config.toml
head_dim = 64
norm_place = "pre"
attn_scale = 0.125
init_std_up = 0.0312
decay_fraction = 0.821
decay_shape = "linear"
doc_mask = true
dataset = "wikipedia_en"
MLP neurons of a small language model. Each row is named by its layer, matrix (up: input weights) and neuron, and shows model dimensions 32-159. Each number is 200 + 20 x the weight over its row's rms, rounded and kept within 0 to 999.
Before each neuron's rows, "fires after" lists the tokens most often just before its 100 highest values on Wikipedia text that the model never trained on.

fires after: " |", "an", " In", ",", " in"
L8.up51,223,234,196,206,136,205,259,184,200,250,208,215,226,205,192,196,209,200,190,207,193,238,175,197,202,215,176,166,194,183,170,188,191,195,191,214,178,161,216,192,206,193,209,189,193,203,188,186,184,247,199,164,180,250,208,204,228,217,199,195,218,210,210,180,191,229,188,222,193,227,176,188,231,215,216,204,173,169,212,185,204,184,227,190,218,232,188,214,203,201,177,201,244,221,226,213,183,194,180,162,233,188,181,226,181,200,189,208,197,235,185,201,204,211,198,211,218,209,221,226,194,178,200,202,182,200,181,198

fires after: " E", " A", "ar", " O", "E", " I"
L6.up951,194,225,176,199,203,183,232,186,208,198,194,211,164,136,223,217,194,181,197,186,198,199,164,190,173,198,182,210,189,233,194,225,234,216,203,215,210,196,187,182,182,204,226,194,154,187,235,241,197,201,241,183,205,201,198,231,199,189,197,231,212,193,201,203,192,180,156,186,223,220,238,222,254,211,209,186,162,212,239,242,188,190,213,210,201,193,195,198,234,214,194,192,198,214,198,162,217,202,169,200,240,208,215,174,194,205,225,193,223,214,177,228,185,174,152,210,182,193,237,198,205,190,196,184,191,193,195,196

fires after: " d", " D", "D", " to"
L8.up526,200,216,234,219,187,188,253,162,165,212,205,184,182,184,183,244,198,210,186,220,214,179,191,208,182,186,202,187,175,207,210,185,183,198,218,214,234,209,198,212,179,183,192,228,191,215,218,205,192,223,169,189,208,231,171,192,195,195,193,212,208,205,227,170,184,217,221,190,200,170,168,183,197,205,189,218,198,185,223,196,187,218,231,206,216,227,171,230,227,246,172,208,194,182,194,204,199,211,194,165,215,189,213,249,173,223,240,207,233,205,212,188,182,193,206,204,219,170,161,191,182,185,214,207,170,179,199,168

fires after: " (", " S", "-", " /", " s"
L6.up237,207,201,176,201,201,234,238,193,186,251,195,199,223,214,223,207,186,178,177,225,202,203,179,186,207,216,203,203,193,156,184,194,191,188,179,196,213,210,198,201,200,194,202,226,192,229,181,216,215,192,194,152,142,206,233,194,228,179,191,198,221,219,204,178,187,218,193,207,210,198,183,198,172,220,219,242,168,192,217,160,207,183,222,234,216,227,235,197,184,241,189,191,183,186,192,212,189,240,185,183,177,198,204,212,209,212,220,187,201,193,210,184,181,208,169,199,220,178,174,195,201,189,214,183,181,204,197,172

fires after: " e", "ar", " E", " ab", "ver", " m"
L6.up884,196,197,193,209,215,198,206,176,206,203,233,207,158,183,198,220,226,200,190,196,210,204,194,237,150,201,109,205,195,223,186,227,226,246,222,228,175,178,184,197,154,210,218,202,209,174,227,222,204,181,216,213,188,216,219,226,211,224,194,221,207,228,227,195,222,212,182,208,232,186,210,217,218,154,206,170,172,222,187,216,185,198,212,240,219,177,201,196,229,184,176,188,222,208,201,162,231,201,235,209,203,184,196,191,201,202,218,183,227,198,216,231,197,170,186,216,177,187,202,200,215,180,187,184,202,224,192,216

fires after: ".\n\n", "\n\n", " Ch", " ch"
L6.up147,189,210,224,202,204,201,208,167,189,229,242,221,191,178,190,180,192,193,178,215,200,227,226,219,171,226,153,166,191,187,197,174,159,271,198,192,212,166,206,207,200,183,209,248,195,193,183,203,212,195,203,147,164,226,209,203,180,227,188,217,177,203,217,198,195,190,186,180,234,180,221,200,175,208,248,193,186,200,186,214,195,172,186,183,193,219,210,219,204,228,185,181,214,196,202,184,227,205,194,165,215,192,210,199,215,224,203,196,224,215,235,230,196,204,184,230,218,216,227,206,188,220,229,189,197,210,182,192

fires after: " B", " b", " G", " V", " W"
L6.up608,224,209,176,229,208,213,209,180,174,220,234,248,223,162,237,206,210,215,154,201,213,242,203,156,207,215,221,197,183,175,213,225,204,180,199,223,250,186,236,198,208,184,207,209,206,193,199,178,184,226,236,201,202,199,251,218,186,185,195,173,199,200,208,205,203,208,175,184,220,172,169,191,199,177,172,215,161,188,227,206,210,194,216,177,166,222,225,201,188,199,184,187,204,181,205,189,188,183,202,174,184,192,219,185,224,214,213,186,181,215,212,220,201,175,178,223,232,207,245,195,157,157,213,194,205,198,198,155

fires after: "e", " de", "em", "el", "i"
L7.up45,229,195,203,210,177,189,221,171,213,207,188,191,245,215,199,212,218,203,202,204,189,173,228,188,223,214,226,206,178,253,199,204,168,191,214,200,194,192,225,190,184,182,175,186,194,201,212,188,227,215,208,177,198,175,223,171,184,186,206,209,209,245,196,198,174,190,190,213,218,210,215,205,218,173,201,161,217,202,148,202,171,222,249,194,235,225,208,206,192,182,195,200,217,209,184,190,220,221,205,183,213,166,176,225,171,218,229,200,196,244,222,182,200,190,194,221,179,218,175,197,198,205,219,171,203,186,180,224

fires after: " H", " Ch", " h", "ar", "H", "i"
L6.up415,204,207,213,204,196,228,209,194,212,199,215,239,219,123,188,210,224,204,213,175,223,203,209,197,225,201,221,166,198,185,209,233,186,211,188,197,181,202,244,237,185,184,153,227,190,183,233,199,200,185,234,194,208,244,206,232,203,201,184,205,202,232,235,201,234,209,167,224,195,196,209,199,192,191,201,200,152,184,180,222,189,195,215,214,213,194,205,191,203,174,203,211,231,223,225,193,198,198,177,183,165,188,165,176,208,209,212,191,244,202,212,201,202,185,222,201,213,191,198,160,173,195,212,200,175,191,206,200

fires after: " \"", " =\n\n", " (", "\n\n", "-"
L6.up253,191,195,196,220,230,188,242,170,175,188,191,196,213,217,245,231,196,202,189,205,207,167,183,176,180,206,214,203,202,219,199,202,213,196,217,214,211,151,220,181,208,213,215,190,219,190,210,197,203,193,216,145,195,178,241,188,180,200,205,200,201,199,207,206,174,217,199,207,230,205,227,200,223,196,177,207,150,187,202,168,159,170,192,212,197,246,224,247,167,192,198,187,159,185,199,230,194,222,216,176,215,173,179,194,247,259,212,194,206,219,198,185,195,179,195,203,213,215,175,203,189,215,209,199,224,188,197,214

fires after: " I", " U", "I", " A", " J", "A"
L6.up22,203,202,164,197,192,239,226,192,220,212,200,201,196,176,217,243,199,194,193,167,201,178,175,181,209,209,196,156,195,191,190,226,208,223,203,192,187,145,181,177,171,198,227,184,175,215,203,213,218,196,239,168,212,211,186,187,218,200,186,204,195,231,220,174,195,182,158,193,218,220,223,201,203,223,229,184,149,192,256,179,188,182,166,251,165,208,199,197,236,173,185,207,184,189,188,192,195,198,188,188,195,213,202,198,188,245,218,191,260,245,204,221,184,176,193,224,206,221,203,173,186,233,243,201,167,212,198,179

fires after: " k", "-", " b", " a"
L7.up407,188,205,172,203,201,199,214,204,227,220,205,239,195,201,206,205,178,159,171,197,203,178,178,163,199,208,198,191,192,224,187,218,218,208,195,238,219,165,222,203,184,214,194,185,214,217,235,209,165,198,216,211,213,200,209,215,218,189,198,212,190,227,210,170,241,218,184,202,221,194,219,218,176,200,210,242,223,200,208,198,208,217,189,206,199,200,192,222,182,215,185,179,187,182,195,219,188,203,182,185,217,199,232,148,210,228,221,208,187,218,195,182,171,167,162,236,180,190,201,204,192,228,255,193,193,212,244,208

fires after: "e", " re", " de", "id", "a", "is"
L7.up392,212,201,214,230,150,190,194,207,192,209,211,187,168,202,200,207,231,224,196,204,175,224,205,208,200,223,156,189,197,204,224,204,175,207,202,189,214,209,192,190,190,192,193,248,217,188,202,190,219,221,246,202,203,207,199,178,174,202,184,249,157,204,186,195,202,195,203,226,166,182,209,206,165,195,206,212,185,173,171,188,195,215,232,211,210,220,242,202,209,231,199,212,261,193,204,206,201,195,226,179,210,197,181,247,178,214,194,196,224,187,199,197,186,192,195,207,161,160,185,190,213,209,194,189,158,200,238,205

fires after: "ir", "r", "it", " l", "at", "t"
L7.up391,212,202,197,192,205,199,195,179,176,174,240,187,235,153,237,199,196,170,218,199,220,202,240,155,207,207,236,220,166,225,193,161,229,196,199,200,211,176,190,242,238,185,196,225,200,152,188,247,220,215,211,191,221,214,185,203,176,181,185,176,221,201,200,202,192,209,176,202,174,179,221,218,210,185,204,180,213,196,220,193,215,187,219,209,222,252,217,224,207,203,193,208,194,203,222,219,177,163,176,165,206,211,210,187,172,203,242,171,191,205,224,231,220,183,185,243,218,191,235,186,168,202,186,204,202,215,206,201

fires after: "erv", "w", " /", " app", " W", " play"
L8.up859,182,203,200,203,177,228,243,215,179,197,210,213,207,209,198,191,187,167,174,197,201,216,156,155,200,247,215,209,174,188,186,206,201,205,187,209,189,189,218,178,216,193,239,223,218,214,209,201,222,204,246,200,189,218,210,194,213,192,201,202,223,234,222,159,218,208,187,191,214,174,165,188,192,215,221,213,166,226,213,166,224,184,174,175,166,207,197,224,204,210,180,201,215,209,191,194,212,199,202,164,195,221,178,192,222,212,198,177,222,181,206,209,201,254,182,175,222,181,197,189,174,177,215,200,213,216,189,169

fires after: " a", " ", " was", " s", " and", " |"
L7.up801,196,240,192,223,224,180,194,173,220,205,220,196,231,199,205,210,156,208,164,183,213,183,171,192,200,221,191,194,201,204,210,168,190,211,201,230,222,199,235,203,205,206,206,194,171,206,216,219,185,165,253,192,208,208,208,199,228,245,208,213,190,199,197,238,194,225,179,233,225,168,188,220,170,159,190,211,209,171,231,200,213,164,186,190,196,201,233,193,198,184,202,184,177,215,192,201,204,206,202,158,195,190,200,214,219,253,207,180,175,201,215,172,216,182,155,211,204,182,214,157,202,188,228,195,193,184,210,176

fires after: " |", " D", "a", "am", "y", "c"
L7.up601,204,219,203,200,217,201,198,196,177,193,187,196,228,163,220,205,197,190,206,208,203,194,233,199,175,237,215,181,188,210,178,236,208,190,159,234,216,182,218,200,192,207,240,186,206,184,213,205,165,231,201,165,260,218,216,187,181,184,208,190,212,211,202,206,186,148,167,191,171,204,212,193,213,244,229,210,168,208,179,214,187,192,208,158,200,218,154,184,191,241,189,196,228,163,190,180,165,184,196,221,224,210,229,233,191,189,185,182,196,242,202,215,194,187,216,212,201,201,212,199,171,198,198,199,218,197,193,197

fires after: "ec", "t", "ist", "at", " l", "id"
L7.up15,222,189,213,191,199,183,211,174,177,207,209,231,195,187,239,198,191,208,211,195,175,179,187,142,230,208,224,210,177,202,173,186,201,216,205,210,186,203,198,197,181,166,222,254,203,221,235,202,189,208,219,189,205,208,189,184,190,203,176,189,199,201,188,178,163,197,202,205,207,216,226,188,180,196,196,204,203,201,207,203,183,198,188,214,191,224,220,269,197,201,200,201,222,183,211,218,151,175,230,176,213,181,202,201,207,200,259,201,219,164,217,249,184,223,198,206,213,196,210,200,164,183,209,180,234,176,201,217

fires after: " h", "h", " H", " ch", " Ch", " or"
L8.up216,218,213,189,214,219,196,186,186,189,241,218,199,198,199,188,231,203,189,188,195,219,208,180,223,219,205,204,184,181,195,207,233,210,216,205,237,212,172,192,167,186,229,174,198,235,197,209,190,208,185,200,171,222,208,222,213,209,225,190,230,208,181,195,207,232,185,190,168,233,188,181,206,209,199,182,150,176,221,233,229,211,204,177,181,208,185,230,206,240,179,201,203,188,216,230,221,206,171,176,195,185,178,171,196,184,211,192,196,205,182,196,208,227,185,182,230,217,189,208,200,209,176,185,183,215,204,197,193

fires after: " F", " W", " G", "in", " B"
L6.up270,226,226,169,205,176,214,187,205,183,211,211,233,226,197,206,221,173,203,172,206,207,198,166,184,226,196,197,174,193,151,218,197,168,215,209,222,227,168,214,208,211,195,213,216,225,205,209,197,212,197,221,216,198,192,238,199,175,166,192,217,236,227,181,206,206,176,187,201,198,174,218,211,180,219,209,203,216,186,224,215,210,185,158,211,164,206,215,218,208,219,181,207,190,176,196,251,203,159,181,192,206,213,230,187,191,188,181,191,226,203,201,178,186,215,238,218,218,236,245,207,176,208,223,175,185,201,214,195

fires after: " S", " app", " work", " s", "it"
L7.up889,199,217,166,212,183,199,221,189,191,210,205,195,172,195,218,193,209,176,198,175,204,218,218,178,195,214,188,205,194,181,189,215,240,228,215,209,164,180,186,216,200,201,227,227,191,216,184,223,208,199,168,176,202,213,201,185,241,207,203,224,227,192,216,158,196,190,208,215,195,215,186,186,233,191,206,232,183,197,202,176,241,195,182,187,183,229,212,199,179,190,193,162,218,176,223,206,210,215,200,181,155,213,206,229,194,232,205,190,210,216,237,174,188,180,185,168,234,192,197,204,213,200,240,181,216,238,204,200

fires after: " w", " W", "w", " St", "ost"
L7.up421,229,203,211,179,193,189,226,232,204,217,248,182,204,195,191,224,197,222,210,196,194,175,192,177,220,238,179,194,189,169,193,203,198,218,195,236,209,193,184,165,215,198,231,214,217,172,208,208,204,188,210,223,221,207,211,195,226,198,192,205,162,219,238,203,188,189,201,231,157,205,198,174,211,199,206,207,202,201,233,180,197,198,216,188,153,227,214,203,226,206,179,189,209,162,189,193,229,202,167,202,245,206,181,195,183,248,189,194,227,207,188,196,214,215,155,213,232,184,192,199,209,180,200,205,214,223,207,188

fires after: " cl", "ec", "b", "um", "ol"
L7.up223,199,221,211,275,199,202,186,205,175,236,181,199,235,198,199,160,184,154,201,209,190,213,199,195,162,238,214,223,222,166,206,187,215,168,192,206,229,209,195,219,182,209,191,255,181,228,204,204,185,231,232,189,201,192,211,196,177,208,193,221,176,184,168,203,150,197,205,196,204,182,223,176,199,172,182,186,198,219,201,195,212,210,207,192,194,211,223,196,170,191,197,198,202,197,232,210,180,211,178,201,223,199,183,225,191,200,216,200,216,187,204,197,189,206,240,192,160,222,197,217,171,202,205,210,197,186,191,194

fires after: "r", " h", " H", " I", " gr", " Ch"
L7.up763,181,186,251,200,193,205,202,204,185,218,184,215,230,195,213,183,213,176,186,210,210,224,228,192,200,218,191,203,210,200,193,223,160,226,175,214,171,170,203,196,186,155,179,224,195,178,231,199,181,215,213,194,189,191,187,208,170,188,180,209,203,219,204,214,210,206,170,242,200,199,230,194,198,205,233,173,178,207,187,183,217,187,200,193,168,196,211,212,214,170,197,200,223,193,200,216,206,202,202,190,186,222,167,180,181,210,204,189,216,180,236,198,225,196,178,191,198,194,209,206,215,199,217,204,197,179,185,165

fires after: " c", " s", "s", " C", "ers"
L7.up542,219,186,205,217,189,222,195,204,193,212,213,202,189,238,216,228,201,185,194,179,207,202,204,192,162,189,173,177,226,212,205,242,191,259,221,208,187,203,223,164,188,174,192,205,200,203,222,208,192,208,199,207,224,174,185,224,188,212,182,187,183,192,229,220,202,199,205,235,206,182,205,214,174,194,201,214,169,188,178,177,203,153,222,234,161,183,219,220,197,201,206,188,201,163,187,204,197,221,199,146,251,196,214,194,209,230,205,197,208,231,213,196,217,217,195,217,218,184,182,147,199,202,191,182,180,205,218,192

fires after: "h", " the", "n", "w", "ar", " h"
L8.up65,194,208,212,216,163,185,185,184,184,256,195,215,184,208,194,224,194,213,197,195,206,218,208,188,192,196,179,166,182,196,195,210,208,198,214,196,218,177,225,188,187,209,202,203,204,192,205,154,135,220,216,209,233,208,210,214,205,191,185,209,191,202,195,221,192,205,178,202,204,189,186,203,177,212,173,185,181,207,206,232,229,216,175,195,181,179,208,214,211,195,187,222,237,234,193,238,215,175,186,216,211,164,173,188,187,217,202,189,186,209,218,230,201,183,143,221,230,211,247,186,210,197,209,219,211,194,211,183

fires after: " c", " e", "re", " C", " Un"
L8.up229,201,217,181,200,179,165,173,215,184,222,218,189,185,192,225,232,184,143,196,181,175,197,181,170,199,227,164,184,194,193,189,221,234,239,171,198,238,194,178,183,175,165,207,200,206,164,220,260,182,206,205,193,210,212,175,208,195,211,177,239,215,202,218,236,197,183,201,239,200,169,239,181,197,243,213,206,193,171,241,190,195,125,199,214,186,172,235,218,199,210,188,169,212,193,237,177,187,182,266,156,201,211,175,208,190,194,194,190,204,204,192,208,207,188,180,198,205,187,189,199,164,189,189,183,186,212,202,187

fires after: "ou", "e", "y", "ud", "ad", "le"
L4.up718,218,208,187,208,221,188,206,177,216,225,169,186,194,188,219,191,190,221,186,194,230,223,203,175,192,227,197,170,182,176,190,194,198,197,177,199,228,191,227,213,196,173,237,202,189,216,205,205,160,223,222,197,206,215,194,181,194,209,188,201,216,202,220,175,206,206,189,178,204,197,208,211,225,217,202,191,196,197,208,176,212,207,203,182,220,199,186,208,220,163,187,196,185,177,203,216,199,221,208,161,196,211,251,182,193,182,211,188,228,218,245,187,172,184,167,188,216,214,212,184,166,206,251,208,222,188,197,170

fires after: "s", "ist", " s", " work", "em", "et"
L7.up419,220,209,185,217,196,215,226,177,180,212,186,215,198,226,196,186,184,183,197,175,217,217,224,203,198,234,222,183,153,188,168,244,179,215,215,237,219,189,205,197,194,186,221,203,207,173,226,190,221,219,181,184,204,224,186,177,191,216,174,204,224,195,236,161,229,202,211,242,167,210,196,203,248,202,243,201,188,187,175,165,217,197,214,215,208,219,209,233,211,199,191,159,210,150,232,182,197,214,205,200,196,212,168,227,213,179,211,186,230,217,194,195,190,192,166,176,207,198,205,193,171,202,208,190,210,220,204,156

fires after: " S", "pr", " P", " N", " s", " M"
L4.up178,191,229,193,212,179,200,260,201,230,226,188,224,164,214,206,200,185,197,157,203,217,195,198,173,187,207,180,200,186,206,185,217,180,197,204,193,189,202,225,196,203,235,242,234,185,228,202,205,176,171,171,222,214,177,204,182,188,192,193,221,235,212,216,187,246,215,201,187,178,179,173,189,216,192,232,215,195,175,217,218,197,194,189,202,194,199,216,212,197,207,199,194,181,168,227,211,237,238,186,167,192,208,231,206,202,202,210,210,231,241,186,148,181,188,172,192,216,208,209,175,200,232,208,216,208,214,191,181

fires after: " g", " c", " C", "d", "uc", " in"
L7.up351,203,208,247,192,195,205,217,203,210,200,178,233,201,211,192,226,192,202,225,194,220,201,201,205,196,209,189,160,184,199,202,239,188,243,203,243,156,204,181,173,177,141,217,194,196,203,217,210,201,191,162,200,211,218,204,213,231,221,197,207,212,238,188,194,179,206,178,195,239,215,169,187,148,207,215,201,176,187,215,152,191,168,193,211,201,193,246,208,192,160,179,206,183,169,231,184,207,193,201,167,196,194,203,214,183,244,190,185,188,218,207,190,172,209,209,193,221,196,186,170,209,212,225,197,205,191,195,167

fires after: " m", "ill", " ", " e", "il", "ack"
L8.up273,249,217,202,190,211,221,168,193,236,202,238,199,203,222,185,198,182,203,189,226,219,237,191,212,191,216,197,199,174,220,181,197,214,199,212,208,217,208,174,195,205,181,237,206,207,170,211,237,202,173,195,183,167,200,198,212,215,191,197,237,142,206,204,197,175,199,182,217,196,198,236,180,193,196,201,200,167,179,247,199,191,193,229,226,182,168,212,245,172,197,190,198,203,198,213,190,174,208,195,188,182,217,234,219,207,183,193,194,204,182,208,236,197,229,186,214,230,192,223,180,219,180,182,200,178,208,212,186

fires after: " b", "b", " B", "r", " k", " m"
L8.up581,235,274,202,205,200,161,236,185,160,212,228,215,207,190,197,209,174,192,204,179,219,201,202,178,177,215,190,207,187,227,176,212,195,196,185,197,201,189,179,173,208,200,207,193,186,213,245,183,171,221,187,230,175,210,236,206,191,215,211,191,226,213,197,210,235,219,191,186,177,189,181,237,181,215,194,239,218,191,204,222,220,173,204,212,170,209,197,227,182,202,207,192,203,200,178,215,200,196,201,203,227,168,230,191,166,186,200,192,183,199,176,189,185,158,169,220,199,180,201,180,147,186,217,195,174,231,221,162

fires after: " F", " f", " d", " D", "e"
L8.up632,185,216,204,197,234,216,229,188,218,215,194,214,208,213,201,246,214,221,195,243,213,205,205,174,195,224,176,184,205,201,189,210,183,221,218,205,207,170,189,223,222,186,173,194,205,224,225,211,171,229,217,163,227,228,189,213,198,187,192,222,239,205,223,223,201,209,141,227,194,189,220,190,182,186,193,204,224,180,179,201,196,179,195,219,178,235,183,182,208,198,200,187,197,127,216,224,221,195,195,166,232,196,203,254,200,224,242,196,205,182,200,199,144,209,196,187,198,213,212,186,189,215,211,221,199,181,200,144

fires after: " |", " "
L6.up259,180,218,184,226,203,159,231,198,224,194,203,196,180,208,203,186,202,207,183,212,241,205,204,210,210,246,226,186,178,187,166,202,182,231,167,207,231,197,198,203,186,166,244,220,185,180,207,192,225,223,202,181,203,213,189,195,231,194,191,196,225,195,210,218,201,221,182,213,209,188,169,198,187,195,217,214,187,179,216,207,217,186,211,198,189,220,215,183,212,187,178,181,186,225,213,210,226,191,202,191,220,194,199,244,224,240,210,217,194,224,201,195,213,196,186,233,220,183,213,184,188,202,183,212,169,203,216,170

fires after: " ", " un", "ot", "at", " (", " m"
L8.up641,230,194,177,247,203,188,205,190,175,199,226,229,175,202,186,251,197,238,195,199,178,203,184,177,180,206,176,198,159,176,174,194,204,195,194,211,175,150,175,236,171,188,236,195,175,176,220,223,216,208,232,177,195,233,223,206,243,203,202,199,159,201,228,201,212,200,180,232,201,209,230,195,213,202,208,239,190,186,204,175,206,158,215,216,198,206,217,236,197,219,211,163,208,173,193,211,214,204,201,212,215,218,209,195,202,211,193,177,206,221,180,227,162,182,205,208,212,168,202,179,215,186,197,204,188,184,217,192

fires after: "um", "ol", "b", "op", "un", "ubl"
L7.up635,232,225,215,242,183,195,202,187,162,180,193,227,252,195,227,162,189,164,143,180,216,231,211,207,210,233,187,219,200,212,209,243,205,169,186,215,228,194,216,223,153,181,190,211,218,216,193,221,187,210,229,183,189,196,204,189,188,223,192,183,171,215,184,231,214,197,207,189,206,199,190,213,210,190,211,190,212,189,225,188,193,176,210,182,169,186,207,221,156,180,193,181,215,203,219,225,201,195,194,234,171,194,190,240,190,219,203,198,183,222,193,161,201,199,234,203,203,212,182,181,198,193,211,160,217,205,208,204

fires after: "t", " (", " n", " un", "-", " \""
L6.up493,173,194,203,200,230,161,274,198,176,195,232,193,211,197,223,214,176,191,223,207,194,203,197,175,201,219,190,221,182,203,178,186,202,204,187,223,159,180,205,148,216,227,216,220,225,187,217,191,166,197,205,153,193,198,222,192,169,201,199,216,211,222,216,197,192,207,200,199,198,195,231,186,191,229,215,219,199,203,235,183,181,166,193,171,226,211,241,211,181,201,189,184,173,172,190,228,193,211,241,200,177,185,191,204,240,219,203,184,179,187,183,178,195,191,188,187,206,199,179,179,219,245,227,222,211,192,196,161

fires after: " I", " P", "P", " O"
L6.up786,191,247,202,198,203,179,222,185,194,208,169,199,159,188,225,236,186,209,167,168,191,242,183,224,184,206,204,177,193,237,194,231,220,192,194,186,204,197,175,211,217,203,184,207,212,158,231,202,190,190,204,181,226,195,201,186,200,244,180,220,246,184,192,217,213,194,145,169,212,205,234,216,232,227,185,187,214,238,213,228,175,219,190,226,180,191,214,208,226,192,191,186,205,212,198,219,189,227,206,198,199,216,189,194,162,183,251,194,233,184,213,211,201,159,182,190,179,211,203,175,183,207,229,163,202,198,194,174

fires after: "em", " de", "on", " D", "e", "D"
L7.up94,177,194,210,191,195,183,199,164,191,201,187,207,189,171,194,223,233,211,209,241,205,193,236,210,205,197,213,199,187,240,219,224,199,218,238,222,235,186,213,183,191,186,183,199,208,200,224,183,182,213,203,146,202,183,218,217,200,236,179,202,173,211,210,201,199,196,178,228,207,220,186,176,154,174,188,195,210,189,185,193,188,200,228,221,220,228,194,201,217,214,186,192,234,175,205,185,244,233,218,163,203,198,194,219,156,217,204,174,244,195,208,179,193,193,228,191,164,192,156,195,191,184,219,197,166,179,195,197

fires after: " f", " S", " F", " w", " W"
L6.up618,214,228,179,203,179,224,199,178,197,219,209,189,218,203,235,233,210,161,227,194,201,193,195,139,200,206,176,221,204,171,188,195,186,232,191,207,217,169,231,211,225,197,230,210,196,209,214,208,159,197,220,199,211,229,223,179,205,174,192,238,228,251,211,208,213,219,200,189,190,221,209,202,203,187,220,208,188,179,215,224,201,172,158,231,165,226,214,192,203,234,199,223,185,209,191,196,194,177,210,167,208,167,226,208,192,202,202,203,191,155,203,204,220,223,180,206,201,216,224,187,186,187,177,162,199,230,187,222

fires after: " L", " D", " B", "od", " F", "am"
L6.up443,210,210,196,221,202,178,192,233,174,233,217,188,222,203,238,187,189,192,176,181,167,236,207,195,157,222,209,188,180,176,206,243,171,176,205,198,225,146,205,202,203,177,208,193,210,213,200,200,192,206,213,226,214,220,214,188,165,173,181,186,227,203,200,190,197,174,170,177,200,214,203,181,222,167,190,192,201,201,207,207,135,194,229,187,197,186,185,222,217,206,182,195,223,182,213,186,210,204,178,225,218,178,231,196,167,194,204,199,251,224,201,187,164,191,206,244,203,198,179,221,193,188,211,203,176,165,191,170

fires after: "\n\n", ".\n\n", "==\n", "==", "\n", "==\n\n"
L4.up738,224,174,188,210,206,190,205,192,226,213,232,213,193,223,202,178,210,200,147,199,200,197,202,213,204,215,176,177,203,189,210,213,204,207,184,192,190,182,194,229,197,174,234,200,202,170,215,245,181,201,210,186,164,170,244,177,198,219,203,184,198,215,224,194,217,225,206,192,219,154,194,171,210,184,234,182,222,193,192,198,198,192,183,227,221,258,220,222,189,214,190,188,193,198,240,193,222,230,195,189,214,192,215,209,197,214,221,197,206,190,206,189,208,195,191,212,202,207,219,224,197,193,230,171,189,216,197,207

fires after: "ak", " Ind", "ed", "il", "d", "ral"
L7.up50,221,210,201,160,186,191,189,199,224,176,194,205,193,210,180,195,187,205,183,200,211,191,239,198,189,208,192,164,212,223,201,221,210,212,246,238,154,232,201,165,190,229,221,194,221,207,207,197,218,218,176,209,215,207,199,205,172,219,183,241,206,226,237,197,152,177,208,161,221,176,204,163,172,234,194,184,212,195,207,209,232,204,187,192,207,191,190,217,231,219,182,208,212,204,205,206,219,200,196,192,175,155,176,175,202,195,206,201,157,186,198,224,205,199,174,202,181,209,230,217,202,221,217,178,186,220,204,201

fires after: "om", "ac", "ed", "ist", "d", " for"
L7.up465,232,176,221,185,195,206,190,178,188,214,202,247,183,199,186,180,201,220,190,247,189,229,195,182,166,208,191,187,188,195,209,198,218,196,202,216,230,237,207,197,157,203,215,209,240,201,194,212,237,237,185,180,205,215,221,199,164,207,199,218,221,217,228,199,174,233,184,169,237,172,171,204,180,217,202,165,182,219,210,181,194,193,209,190,226,236,214,186,226,225,177,193,201,182,225,185,194,213,212,195,206,182,181,216,183,214,204,197,180,177,203,223,196,209,190,197,199,198,225,203,181,169,193,162,218,215,175,188

fires after: "um", " for", " E", " In", " in", "A"
L4.up304,220,207,175,218,173,182,248,195,183,196,190,217,177,202,184,204,186,179,195,185,205,201,188,209,159,199,187,159,191,190,208,203,181,195,203,213,203,198,218,188,212,180,227,209,204,209,176,206,195,214,204,134,157,223,196,183,199,210,185,222,239,183,207,191,220,215,199,202,205,182,189,206,217,225,229,214,188,162,195,212,219,194,176,209,201,206,223,222,233,181,186,199,217,197,202,207,230,181,180,187,196,180,180,208,182,207,200,196,194,224,188,164,161,188,200,218,201,222,214,196,206,197,218,168,212,187,222,192

fires after: " C", " B", " F", "r"
L4.up969,193,199,217,222,179,193,198,212,193,195,218,218,211,201,229,214,205,207,187,174,199,192,195,186,228,227,186,210,199,182,187,244,215,207,183,188,219,192,202,206,205,183,192,211,181,241,198,216,192,193,220,201,229,235,184,156,215,228,173,192,190,176,203,205,200,192,164,159,169,232,213,209,199,192,202,186,179,204,224,189,156,210,181,196,167,183,246,240,214,187,179,183,223,190,225,211,209,209,209,150,192,200,214,217,181,235,237,208,216,220,202,149,166,181,197,259,199,198,197,194,202,203,227,195,231,158,195,158